config.toml
init = "normal"
init_std_up = 0.0246
schedule = "wsd"
final_lr_fraction = 0.02
batch_tokens = 65536
doc_mask = true
train_tokens = 365000000
MLP neurons of a small language model. Each row is named by its layer, matrix (up: input weights) and neuron, and shows model dimensions 16-111. Each number is 128 + 32 x the weight over its row's rms, rounded and kept within 0 to 255. Numbers have three digits each.
After each neuron's rows, "fires after" lists the tokens most often just before its 100 highest values on Wikipedia text that the model never trained on. A number after a token or word is its count.

L5.up87:105100175149070150131130113109163162140096085192109095133169099141115174100154168176075093078133124158163143116106066124101099110138110163145102129125166143160153120122130143084172127104128141112131106135035153151101111143128133068144116121140155099100107108151146102097137128143119171109
fires after: " K" 29, " W" 11, " S" 11, " D" 6, " m" 4, " s" 4

L5.up275:045135144125134114164139114093101117218111123153155149133105150120128147115108156165097143137126097120070162176126117124081119141108113139144143077090135113123149110053129078140087145080148090116165105094079137109185188156119130165114169090119156138100130114125111190113107156122185151207
fires after: " b" 16, " Act" 9, " f" 8, "ph" 6, " C" 6, " c" 5

L9.up455:147096145158140090168139184063179098160147148168176127097167155088098116120161183071101115151140150153154108142126139143086111119142139103094142131082126157143199130095155175096150130139153209147126152101126063132143099145080128123108138132104141196136102118168099176090113155204135068171
fires after: " " 28, " in" 16, " In" 11, " the" 9, " H" 5

L5.up99:120161115137102119142125186109181142088133132144137171071157156108106026180128120083069101131138068165126128097113097133169150153115143132124173083135089118114136130125125165142099107185088136097118087123130093145048113130145226088133156083085136182067123120140110132135138081144146118137
fires after: "ri" 16, " f" 14, " Bro" 9, " m" 6, " b" 6, " F" 5

L7.up139:124125143170132124079088134174097073146086178111142156118181147150130121115106144102112111099092090127173110064167129124136140136123061212129164154158132155147125203147096187116155077117144167200123084152121078097083119135101141061137089126146198147072131112145169163099154168079173144126
fires after: " c" 30, " re" 22, " b" 10, " l" 5, " C" 4

L6.up359:087160120153135135136147166101158114098058148154127107191141060092126139122121096154055126163141122122178091096148056050147120140103128093179091140113124215125095193181124141087102125181081126098060173078159141116158146128156216124181132087119144101145161137100113153067137105095143110106
fires after: "0" 17, " D" 11, " A" 10, " H" 9, " K" 8

L7.up362:063107086168226131089091118169117208123128123166179132136122134123096110159110192157105073121171174159133111128121122179097180157122064106165132118158106146164093093153112142103137171119084114087093191100145136125119113106132053114173136130141143136161093093127099110124149127150153092120
fires after: " S" 27, " W" 10, " L" 10, " La" 5, " M" 4, " D" 4

L11.up49:067124121102095112148158091164099151092090126144135075167109134181094129134113124132139145139137179114185178151132149191133118136083206125163180155085125119123125122079170175199087168107144131095147082184192138135125163045089125125133152111140103104130134150122106129160085068185141144101
fires after: " n" 19, " V" 10, " S" 7, "om" 7, " G" 6, " Pro" 5

L11.up391:065121106186178135147146151154118106178136126107134116099145139094115040116097105133081053137119117111180125109125099124145141147133103146148200069166144122139107156149125119186179123092167122090144129155149102076127132108135067131120083100157151219116144126100171124091204165168163096111
fires after: " l" 25, " re" 15, " L" 11, " v" 9, " c" 5

L5.up631:139049127097099117090146129191108143137083089166102168094147132193132151060105132151170107138102139188084136178117173114160137132121103094126188178106134195132150110116080123114096110120188156112099176071109198218147150129093092135161129061109127079224152129113171092162089152124107102133
fires after: " N" 15, "N" 11, " I" 9, " At" 6, "I" 5, "n" 5

L5.up243:125168171062095175159130107109149145139148164125146135153108113121164160045121179191103110125095120143111123112110120129094180138119127136131091074104102074116120125108117103150115117165126073107128161118123100130111149122095117135171152108110168084164107152151120121050154209110038125123
fires after: " D" 24, " M" 15, " P" 14, " d" 9, " p" 6, " T" 6

L5.up343:103169149141136188116171110093131203115127145132118134111158119176188172112108093184077074118102136072125123078102093141122185129101197138084120153118110164111121098139168109156116195151083061126078175145118179134087129116171180169117154094151150120138093127151090203138133141149154127130
fires after: " J" 18, " M" 18, " No" 10, " P" 7, " T" 6

L8.up299:110127135146064170130083142133123126139091188182140145157124109092105139179194144184067128113169110141176088134099117133124096118156072107122111159104180117152161138091105144190111100146112106143131109081121121135110128064149104148133145159172082062116106100102172098157179081131129123183
fires after: " to" 37, "w" 7, " y" 6

L11.up434:189120126086168128149108172164097062170055195144180058159096107122112140102169133091070129096124135109146089139167157181096166096090147150129167139119080085094091148125114124176115136141129085116155128098089126113075147184066163126097115117064121151134123172124162108119100168092141100100
fires after: " " 58, "18" 17, " (" 15

L6.up723:099117129100115076110106107120146180085107144133150140116119169137124058142108150175149128105096118079148116129143135120076052148131153117124111110172146097096164153119079124137133111123155132104133164112098124103154182152185074135171088103133144161074151068139087173146177141101146125153
fires after: "-" 19, " un" 14, " m" 11, "ens" 7, " \"" 6

L8.up484:143124159184157170125153090106091165119190116147177127117068138144149177131129110134082110085077116132138143212158124138172132139104144153088125075125110104142148120156168116098120108133134118142157130127119136162170135134134145182140091126111107114126112158095110163076123134137079129057
fires after: " the" 28, " a" 22, " The" 5, "k" 4

L9.up472:096130096137152164118168110112095074130170112214125108149112131131114143104191095072121052145144087097183151122097185153048152160145102126143060123088129137130135094115129160101148134134092088148105082108067071125128163109127190131127116153082107119154194136108175151143178134152113078129
fires after: "e" 15, " m" 12, " f" 12, " h" 8, " d" 7, "w" 4

L6.up762:130151159109151127081127164092152153108133137146174097128118172108158111160140190183109136126104106109130128133112155093105130164114166094111128158195137104091110126139097154113077160177108171080063161087094106096202134139129139130140128118156096120143136080130136059149139151134126101093
fires after: " \"" 16, "-" 13, "|" 8, "==" 7, "." 7, "===" 6

L8.up650:110145154084123072117151069153149066111106164086138174119136089203113110136195115150157164100134130201156123151132134083107171136142120123097157136123107143099163164140071083211120118168118117128156119186128134108118127134136139082092157103162057137116168124130123112145201097154140114138
fires after: " L" 15, " S" 10, " c" 8, " l" 7, " r" 6, " C" 6

L10.up548:035124075140143133158122172102124147116142163118189145141106114136141076071107145132043169119110100077068121081101153134172180149126117150105116089146135157203137131123136138143142150137073111115151158140158157148100151069111142172155148059134110103128091186173129122113105135099122080110
fires after: " F" 22, " P" 14, " M" 13, " R" 10, " D" 6, " S" 5

L7.up549:092126109142161179223130184106083109152118147160110108204093145177173113117110126146117132158122133168122124118112128164100135171075155117151196108134106123132158137100176141190098142185148159062114189086106155081179125127135148096149093144098150152134138086055085092089060190074146154160
fires after: " C" 18, " K" 11, " c" 9, " the" 9, " g" 8, " G" 6

L10.up53:134116103085103100136187109164164099138111097100172147141121149179127141108105129135133141065100127127189104112150164049074171123103114174145135172158162174164209102146140189076125103132128050125040158121078117112094089120116150156082087129141165099067194149146142105111114136133148179059
fires after: " c" 26, " Sc" 9, " C" 7, " d" 7, "er" 5, " cl" 5

L5.up184:172193179147115101092122108154144194101060182133101162161190136074066160127085116165101119088122146173088117125152079183117128097103144111091134105087187064131080101149093112117161103088146144149164128082129101132142144160117060145137121073093153073195132155144090129130152160180120149102
fires after: " N" 23, " T" 15, "i" 10, " S" 5

L7.up622:124118150072133136169132151163141127086100182123205106151101125065112079142125123076124138094131173148138122108126105134161145132143143125088124090191099114100126164196099144119100149150145077060136101146067114125136150168137125169096119139160134214028145159173109165136090097096088110126
fires after: " f" 14, " The" 10, " Sec" 8, " h" 8, "The" 5, " F" 5

L7.up251:158144104132070097162157107166141085145113106128106164106164114178167095127089139080144217199159159166165138154114110126091143126078107143148170131175152159154200128091161129138125091133170127077109168112112129181140136085115172098117128105054152132083127178094124095125132177159148074141
fires after: " the" 13, " a" 12, "ch" 10, "The" 10, "A" 8, " l" 5

L8.up500:150150160154071113142156159118162173138158102158119091109090126133126138158121173151108195120164124139163101110179151080130099122109150168131158129106140073154166147141120120135129136157143082070138118170136100108154122161145086144089139111146121164146151133088130146152089109189095065175
fires after: "um" 20, " m" 12, "am" 10, "ap" 8, "a" 7, "ob" 7

L8.up409:214073156128146127086095103109155116143112121102189136073138050134074115136118169109099130106133090135140115142149127085120111160173175140084151081139176185105172168169135074124161106072144127095132173134124153121139160124125177137112211166143105152125148118161163088117191099121111085164
fires after: " C" 34, " c" 17, "P" 7, "ab" 7, "C" 5, "c" 4

L5.up548:092167120137136110165161138142120100105080091148127158181147088048115145147109082158098139098172219134172100085148098177093128146088110078137063108138179207134125114118115120125089122111145115133165115086113143116130114145098156047143179088179159115104147111150137052114128180117143170115
fires after: " K" 16, " S" 14, "H" 13, " Sh" 5, "G" 5, " H" 5

L6.up557:126141139137115133148143100098248192128149114151174146173137179122145116184060121167104122125157068104132104116102148109150148165206057132113071106198113126089129147162134176136089149127120099108116111145120192142138124202140135131110156131064159190132126146182125068145095083113116125162
fires after: " the" 23, " b" 8, "'" 8, " The" 6, "The" 6

L10.up547:171170159138151111189122152106146136105128098100123110104133121143159054124165136072070102170149153138153064129118127114113082185177133110131158059153143083147160110130128173106126095163199106122101125131094142121137156130188138146117158133087132160158106172136089136126138148145152097117
fires after: " the" 40, "A" 7, " The" 6

L6.up676:130155192081048115086155160126146175091133100067084145152137123150094111171149106157134167107135157158078085122138123073081125104085135135093092146168073120116126144153152141157116179109098148155126120095158139162194118113115142077114162114124149074191147167093110136151163108194157164089
fires after: " T" 20, " A" 15, "or" 9, "i" 7, " R" 7, "u" 4

L8.up107:096146097109152197095168128171147156128179119135081160119132151060086095193178093105195119086133082101224117087131146132114130135081161162155134141107127114079155133139141146016153157104115129096122123101105071145095110121120120175168119107137132103158144078098126097093118146091073140136
fires after: " w" 16, " re" 15, "w" 8, " e" 7, " f" 7

L9.up440:135075109120083152122125118155128128150122104115099105050158088165121147067182144065096103076163101122105108109109068151108173110138138056141136102121111114175124119114113119081157137121105149043148188168158193156172166142146175076106162079139095120191165173133113126128154130122121121167
fires after: " H" 14, " Ar" 13, " At" 11, " ar" 5, " is" 5, " I" 5

L8.up543:129110061140094089131125071152154095121113149136113100150115157163127101120178154108083081080113126124195061218168170119112154146123131169191142130110094126190170197071047153102123233160163116100122095101137147174118087101221166123070145121158098149092176098123129149170142111171114131134
fires after: " L" 16, " B" 13, " to" 10, " F" 7, " G" 7, " l" 6

L8.up448:121183110113115173115109129156113100178188112119174132130135158153097168120204171147078084135144093128142129038122096118129085098145104096123142143113110173090198120106178182190129125149124040065158125129137135158114094093064127153136089131093135144156113107136111134093118079108106111138
fires after: " the" 15, "k" 11, " F" 9, "um" 8, " T" 6, "w" 6

L7.up685:062120112168139096093144116158083093111135120136132154155116136159109172105179113118120120053131123157110101143134092146149118094101154184168124126126173161172118122076150132152128089074161140132134159048112085100196081195070127077107122153067078098158118121170114149139096219109182085117
fires after: " \"" 39, " a" 16, " (" 7, " by" 6, ".\n\n" 6, " =\n\n" 4

L6.up128:154080172179156179120152130139143100055118133127176137113112143181107149157097118140146074076106112145115123146105084077130075104157168125086084129154134127115091180113120178173154102133107135124172136121099144103230153109202172153064129111144133158100113140119150156147136090162108103108
fires after: " The" 18, " sing" 11, " a" 8, "y" 6, "at" 5, " Gen" 5

L7.up45:166156103148172196146166143153142116158115163091071098097095139120119162147150152133155128134130155131141183141152124169104160130103135138130128114152110098143066210122060106136078143124107148091083137084110111092113114115116185091134098047158121133173113092125121144159182174097109110169
fires after: " " 36, " qu" 9, " v" 8, " d" 6, " (" 5

L7.up102:150089153135098064090172115153104121166196162161121113166050134147112104109109078134101112160143145112164149157152117112113106143140127156143199184129144179186162141082176048119140107121084122143188126077143130113136123119145155101131152134104106096159170080168129095065116161139149143141
fires after: " C" 21, " O" 12, " G" 7, "ig" 7, " on" 4

L10.up484:118122124105112135154151113169088100114095135109136119062131178136145107186159132186117157098164191149194134104142120139116126141091082090191148127149104169116127113126164166154113140165131204151172122158108122209182153103107102198096134124127119106112099088119115118155066098107117141086
fires after: " g" 16, " G" 10, "\n" 9, ")\n" 6, "ran" 6, " n" 5

L5.up763:095126111082176115150121152140118085167134171127143096156072166096097161045123117153115074161112136108158143114081165112040176183133088176124136158160091094162085155126156093153149150117094184147129155068125108077164158146133152121152115052151159194114111093130114075105094146115132161115
fires after: " C" 28, " G" 22, " (" 8, " " 5

L5.up748:163142161114126110164148126194170084084134165157132094151111083161054100173140122127088081100145084138125127168113155144131141040136097166092146088172138147161150154096116120136085175101168125174142129125115133112115129153197169116036109193087110138192136153108167124195145090169088184147
fires after: " to" 16, " hel" 12, " El" 11, "'" 9, " G" 8

L5.up412:133103093095163137159154131148087154111150082150129078111082135117105149167127111121151140120146097105119114114074126151090149166145134118166150134118119072104128129121155082091121120102114087109182123138158097104164210198081123158095175084164130083159090113195144157088121127114138150132
fires after: " sc" 19, " m" 15, " Sc" 12, " c" 5, " f" 5, " M" 5

L2.up501:072090127104123138094124109107118094106139143149111104123137141136136138115151120082042172131180096062120138173181097159078129105127123161082140121088189127172133176152158130111129055134148178148150132089097173115103098161094132132113161042138081118126126083122139205134123177130159155057
fires after: "." 22, " |" 12, ".\n\n" 10, "|" 6, " \"" 5

L10.up449:150158137172128087137105129148112100122125100110113093130159148129093074133180127088081099127116153127091106129122090166080168221156149120178155123153157109092176120098137151071138189136057143162104180151077129139141183078106156113140102092079127179128178152155095126120189154126071128141
fires after: " the" 33, " The" 8, " con" 7, " B" 6, "F" 4

L10.up332:108112166117151106138165095167098146101068132119124099150099081111152117176147178179192083076125063154141107128165124076107145143162116142190161101132109128125140121153104163081110081069103115133106152080139095136150095139148119137114116083214177139134107132156128158113173081159158058148
fires after: " M" 21, " Ad" 8, " D" 7, " tr" 7, " N" 7, "ad" 5